python train.py --n_layer=19 --d_model=192 --n_head=4 --n_kv_head=4 --head_dim=64 --d_mlp=768 --vocab_size=4096 --activation="gelu" --norm="layernorm" --norm_place="pre" --norm_eps=1e-05 --positions="alibi" --qk_norm=false --attn_scale=0.125 --bias="all" --tie_embeddings=false --parallel_block=false --init="uniform" --init_std_qkv=0.0279 --init_std_o=0.00391 --init_std_up=0.0279 --init_std_down=0.00226 --optimizer="muon_variant" --lr=0.00969 --lr_mult_o=4.0 --lr_mult_down=1.5 --beta1=0.95 --lr_head=0.00743 --grad_clip=2.0 --warmup_steps=200 --schedule="wsd" --decay_fraction=0.866 --decay_shape="linear" --final_lr_fraction=0.0 --batch_tokens=[16384, 32768] --seq_len=1024 --doc_mask=true --train_tokens=220400000 --steps=9088 --dataset="wikipedia_en"
MLP neurons of a small language model. Each row is named by its layer, matrix (up: input weights) and neuron, and shows model dimensions 0-127. Each number is 128 + 32 x the weight over its row's rms, rounded and kept within 0 to 255.
After each neuron's rows, "fires after" lists the tokens most often just before its 100 highest values on Wikipedia text that the model never trained on.

L4.up410 [ 90 117  72 182 136 170  92 187 136 134 151 131 115  58 123 138 141 153  81 180 138 111 130 126 102 127 132 166  70 107 138  79 176 142  99 162  98 123 151 139 118 190 108  74 132 200 134 137 153  72 212 100 132 114 144  65  96 149  62 118 167 122 148 145 118 187 142 115 147 136  95 201 115 173 193 130  98 166 129 153 115  77 177 140 132  85 109 133 169 151 161 108  84 138 108 155 142  88 118 154 163 163 106  71 129 112 175  88 123  63 127 124 115 141 101 132 191 124 150 109  96 138 155 120 130  85 132 107]
fires after: " ", "1", "0", " b", " B", " st"

L10.up358 [113 153 122 166 149  81 123  78 108 127 144 139 142 150 127 124 140 115 134 146 192 154 112 112 125 189 130  57 136 139  66 154 173 202 137  76 148 127 106 157 168  79 115 108 122 137 101 132 107 148  91 114  99 163 133 109 129  95 121  72 141 108 110 129 145 134 143 138 166 173 150 118  75 161 154 141 125 155 108  69 157 138  97 124  78 126 189 192 155 105  98 153 100  98  67  99 152 133 140 141 148 164  96 118 126 136 113 172 159 166 139  99 170 114 130 132 115 143 146 101  91  82 149 149 130 137 114 160]
fires after: " |", " the", " l", " an", " ex"

L7.up93 [ 89 139 167 111 114 205 124  65 137 142  81 155 161 221 136 158 148 115  88  84 146 107 117  97 109 100 143  96 147 134 158 119  80 146  82 120 107 127 103 121 105 132  88 103 115 108 141 133 176 141 158 104  93 101 112 148 210  97  57 139 166 111 151  92 138 118 149 164 149 157 104 201 140 190 140 125 173  98 104 117  86 107 115 135  73  87 120 169 123 166 145 188  88 125 146 134  47 135 106 151 189 162 116 169 160  99 123 184 152 122 136  96 174 123 136 159 143  84  82 102 129 145 109 111 119  88 139 180]
fires after: ",", " and", ";", "),"

L7.up136 [ 91 105  62 120  95 124 105 136 193 163 117  77 104 107 121 111 150 129  48 191 103 203 183 112 123 100 186 120 140 105 113 183  99 144 142 128 122 133 120 124 103 131 168 142 164 121  96 155 120 131 162 159 150 163 119 176  75 109  98  73  94 132 139 163 113 182  71  82 108  94 150  75 159 131 163 175 142 180 181 136 180 131 129 107 110 112 152 115 156 136 136  88 136  47 140 108 112 137 157 136  73 144 132 106 126 122 132 148  99 122 114 141 152  70  94 110 181 118 181  82 119 141 198 156 178 109 145 117]
fires after: " ", " |", "97"

L16.up530 [134 131 179 161 186 160 102 172 101 113 149 204 131 158  48 139  99 138 125 109 130 110 154 103 182 134 123 137 179 135 143 106 113 106 173 120 127 148  92 169 141  52  84 100 116  94 118 176 110  87  92 136 118 202 129  52 112 109 152 132 152 119 147 115 144 156 105 155 109  88  88 160 139 158 124 103  82 126 149 175 150 104 132 176 127 153 196  94 166 164 189 138 217 166 123  70 103 160 148 131 182 135 134 124 138 109 140 108  84 166 138 114 123  71  83 190 138 109 118 144 129 130 141 186  84 170 109  89]
fires after: " ", " the", "19", "17", "–"

L10.up41 [114 134 124 119 157 103 143  74  62  95 106 126 113 164 130  54  94 127  97 117 144 145 159 203  60 143  78  96 170 116  86  93 188 145 141 118 128 169  76 150 103 111 147 106 111  70 119 122 140 197 105 123 156 127 161 139 197 131 139 138 119 138  86 169 144 113 126 140 142  77 141 160 154 165 108 115 127 143  89 146 111 118  80 163  59 158 183 179  81 135 100 127 118 141 109 173 133 111  70 132 125 112 127 181 122 117 190 142 167 170  91 167 101 106 163 132 107 172 166  84 143  87 151 118 126 121 150 119]
fires after: " |", " at", " qu"

L9.up733 [118 132  98  95 151  87 120 140 115  56 106  93 128 120 153 106 120 106 128 155 109 166 145 126 155 146 113 193 124 171 123  82 155  93 104  85 188 217  92 118  97 151  63  86 106 148  88 113  78 188  69 121 208 142 140 132 146 126 115 141 133 160 189 172 165 157 151 121 149 183 131 173 183 130 139 129 143  87 101 143 149 110 124 102 103 109 143 153 127 150 120 110  79 135  70 168 112 121 119  83 112 123  85 126  93 108 151 141 144 119 136 153 139  62 139 191 177 135 175  86 129 133 179 142  75 113 130 145]
fires after: " ", " |", " (", " ×"

L7.up766 [ 68 162 142  78 128 121 115 124 137 105  71 158 120 140 107 178 132 121 150  95 125  68  77 118 108  75 137  74  85 101 143 156 112 150 111 106  97 125 131 158 183 126 160 150 164  81 130 103 135 157 131 111  94 200 178 208 148  77 155 100 193 158  96 158 128  47 132 119 123 149 137 136 120 150 129 152 182 130 118 100 103 198 125 153 148 101 118 102 123  74 110 162 142 132 158 104  82 153 143 158 154 111 123 152 177  98  82 175 117 143 159 152 184 164 104  83  97 118 151 150 157  98 183  80 102 120 169 140]
fires after: " to", " and", " in", " or", " though", " for"

L7.up143 [145 152 120 103 119 112 119 142  88 173 101 122  63 146 134 180 147  76 148 147 126  94 102 112  97 100 225 122 110 186 110 182 158 131 176  78 107 139  72 169 120 104 144 100  93 115 105 133  69 165 120 161 108 129 109 154 164 163 151 113 176 132 107 116 121  70 138  81 153 155 104 144  99 106 112 172 110 159 148 114 142 110 154  90  95 124 191 162 150 162 120 122 142 104 108 180 187 119 145 147 122 129  90 161 153  99 114 143  90  93  91  67  78 121 135 146 131 107 134  81 114 108 125 167 119 153 139 111]
fires after: " ", "0", " |", "1"

L11.up281 [157  74 117 116 117 121 104 130  93 114 121 167 167 104 151  65 120 103 138 139 146 113 186 172  94 150 144 124 135 157 145 119 123 155 100  89  94 142 105 170 125 118 127 178 147 131 105 133  90 121 139 144  71 184 159 162 162  95 120 169  90 169  91 134  94 104  98 146 128 145 177  76 154 180 153 130 159 147  85 115  75  56 105 128  90 166 164 131 124 125 127 149 130  97  73 139 149 122 169 113 121 122 158 108 176 115 149 215 120 112 125 150 101 124 134 204 111 125 137  98 128 117  90 113 126 158  89 168]
fires after: " |", " /", "R", ";", " R"

L10.up634 [146 137 165 113  81  87 123 118  91 161 128 109 132 131 129 174 140 110 129 127  73  95 136 118 106  96 117 119 165 151 162 163 147 103 194 165 172 116 176 130 153 133 141  49  79 131  82 144 114 188 128  42 159 159 131 180 129  97 133 190 126 117 122 149 143 172 177 122 196 124 157 144 129 138 177 198 128 174 132 160 140 118 111 163  93 127  94 159 103 121 125  68 116 125 134 183  97 107 154  54 148 126  93 111  90 126 106 137 144 130 154 109 161 156  71 110  98 134 140 138 105 146 179 126 178 158  87 104]
fires after: "20", ":", "19", "-L", "ij", "18"

L4.up123 [166 141 187 118 128 145 118  76 168 177  73 171 106 134 111 192 161 129 150 171 113  96 131 120 139  96 148 132 172 150 157 125 182 145  82 151 140  92 154 198 139  69 137 101 117 165 117 119 159  78 136  88 102 174 174 153 136 126 138 109  60 150 150  84  92 108 137 149  62  99 118 138 107 166 125  79 179 160 194 134 104 115 100 122  91 144 135  80  58 115 167 146  87 146 124 102 175  78  92 163 126  98 159 234 113  57 124 113 153 169  87 119 119 117  99 121 123  94 113 141 176 137 125  93 106 131 102  67]
fires after: " S", " s", " V", "S", " P"

L6.up139 [144 116 123 117 146 123 161 205 102 137  99 106  98 125 167 112 105 149 176  99 170 120 135 129 121 109 197 215 123 151 158 122 123 127 176  68 127 154 118 131  88 124 133 130 123 116 104 123  91 163 111 202 140 132 144 176 131 140  98  63 152 134 195  75 134  73 150 125 164 130 137 129 139 109  99 118 133  54 158 100 133  84 114 113 101 115 139 214 151 138 194 109  32 120 146 129 161 110 165  98 127 108 117 151 179 180 157 123  94 118  83 137 115  60 135 154  91 123 125  69  84  90 121 156 110 127 174 147]
fires after: " |", ","

L4.up350 [ 95 117 131 147 185 100 119 150  71 152 187 184 139 146  90 148 107  99 106 147  94 155 151 156 141 162 113 121 124 110 130  68 150 107 123 153 133 104 170 155  89 168 111  80 157 131  77 182 156  81 114  52 127 149 111  97 118 140 148 138 157 106 131  77 186 112  88 144 117  90  87 164 131 158 120 128  70 153 169 141 126 149 115  72 123 135 142 126 108 172 125 141  87 138 125 157 126 209 144  79 212 178 112 181 102  81 144 152 102 119 116  59 147 223 127  86 140 155 115 121 129 205 190 143  89  91 136  64]
fires after: " b", " E", " e", " U", " de", " B"

L7.up83 [ 90 149 144 138 128 125 163 161 116 110 111 210  53 113 128 103 112 109 136  69 126  99 137 139  95 124 126 162  91 165 136  78 112 210 112 132 110 133 134 126 100 124 116 147 129 105  86  65 131 148 127 142 116  92 237  93 170 143  80 149 185 123  96 117 100 133 124 102 164 154 165 158 108 186  86 133 171 147 160 155 146 135 105 105 137 118 135 114  67 175 131 135 141 163  96 156 108 167 149 108 148 110  99  80 132 140 122 213 188  74 131 140 183 124 139  77 115  96  69 127 164 100 173 190 141 110 153 157]
fires after: " of", ",", " and", " in", " to", " from"

L3.up167 [ 81 112 167  87 176 114  95 115 125  89 148 129 184  98 135  75 148  79 143 147 178 156 199 119 127 137 117  96 181 126 165  88 156 101 127 150 133 151 109 129 147 150 106 102 154 135  85 116  56  92 128  96 122  85 100 133 150 144 103 153 154 196 133 125  86 117 131 148 117 153 143 187 146 184 137 109 190 169 130  67 138 131 156 163  71 127 128 195  74 109 127 152  93 136 125 154 145  97  81 143 157 154 118 109 160 113 101 159 147 152 139 130  85  79 139 108 133 135  96  62  99 109 121 147 107 146  99 141]
fires after: " |", "\n", " Division", ";"

L4.up184 [182 134 174  84 130 134 148 163  74 157 179 130 145  97 126 123 125  79 121 102 154 185 138 172 101  94 119 130  90 128 119 160 126  32 233  82 124 143 133 121 121  96 156 167  50  84 122 156 142 197  99 167 203 149 159 189 119 123 148 111 183 185 148 114 135 132 163 168 170 166 153 142 177  29  68 129 139  95 143  65 123 119 127 134 108 155 123 162  95 146 112 121  88 135 158 122 132  91 123 150  97 133 158 104 109 111 138 173 146 110 122 147 109 130 103  89 148 134  80 102  67 143  99 140 136 101 132 150]
fires after: ".", " |"

L13.up536 [105 133 130 181 114 165  77 148  93 123 172 162 140 128 101 131 136 116 118 135 111 107 140 145 140 136 135  95 144 193 153  35  77 114 137  95  53 129  99 141 126 184 147 173  76 128 125 107 179 131 133  81 142 124 118 101 205 104 191  84 154 130  41 158 122 133 184 143 184 152 102 122  97 139 117 139 115  83 145 166 136 121 125 111 117 130 128 103 130 177  83 128 171 117  82 136 144 150  67 116 133 128 170 111 123 137 197 152 134 161 187 130  83 125  78 133  48 111  80  90 134 108 176 196 142  75 133  71]
fires after: " |", " of", " in", " to", ":", ","

L6.up205 [152 113 121  59 115 146  94  99 115 162  79 126 135 105 106 173 153 158 161 156 142 103 140  90 127 137 182 162 138 121 112 150  71  74 134 139  99 152 128 118  91 147 151 127 161  99  84 193 142  53 166 148 141 172 109 182  74 152 153 156 135 129 121  75 123 129 168 153 173 122 107 121 115 129 119 144 133 170 157 159 125 160 107 128 131 136 135 130  94 156 147  90 143  86 162 127 116 154 108 147  78 103 126 172  53  86 168 157  87 119 154 129 162 151 100 123 164  97 114 163 179 133 141 111  89 103 180  42]
fires after: " |", " ", "0", "S", " S"

L9.up37 [116 169 114 111 156 133  86  96 127  91 114 137 173 142 105 136 181 125 127 121 125 145 110 147 137 172 112 141 151 154  90  31 185 108 169 151 101 129  57 116  63 138 127 110 137 162 126 177 131 197 131  68 122 141 100 137 157 142 162 114 118 205 146 175 119 150 108 145 116 119 116 109 100 169 148 158 111 103  80  88 182 112 125 123 103 102 159 160 139  88 161 116  40 171 137 121 171 145 119 100  91 143 175 139 118 138 125 122 137 162 142 157 114  97  89 119 185 139 127  75 110 166 178 109 108 144 152 141]
fires after: " |", "|", " a", " the", ":"

L9.up302 [ 89 133 178 148 111  92 180  65 110 110 129 120 141  90  84 144 118 108 143  83 121 119 117  94 131 111 151 161 112 138 117 115 138  65 154 153 228  88 111 146  92  92 128 109 163  59  90 117  76 147 122 150 175 137 139 152  94 129 106 137 201 125 103 132 124 151 107 145 169 135 144 150 137 181 194 186 124 168 133 154 110 117 142 118  80 161  57 129  87 142 169 133 145  83  97 155 122 149 154 107 188 139 183 172  70  98 130 120  88 243 121 115 145  55  72  90 159  90 141 116 146 100 153 141 176 124 115 183]
fires after: "19", "20", "18", "16"

L7.up559 [103 143 108 156 167 159 145 177 122 126  96 149 159  98 115 133 101 114 128  70 126 104 150 122 157 107  81  63 217 104 117  95 133 101 177 129 157 123 126 147  95  86 131 108 103  61  96 133 122 168 115 121 130 184 125  54 173 144 164 144 134 150 162  91 188 144 132 154 147 165  88 102 101 116  85 118 151 119 132 140  91 134 206 142 137  84 123 137 158  99 139  80 171  97 103 107 110 147 117 172  90 174  92 148  90 136 142 122 112 168 155  90  48 110 107 124 149 129 104 191 190 119 136 135 131 170  73 119]
fires after: " the", "20", "19"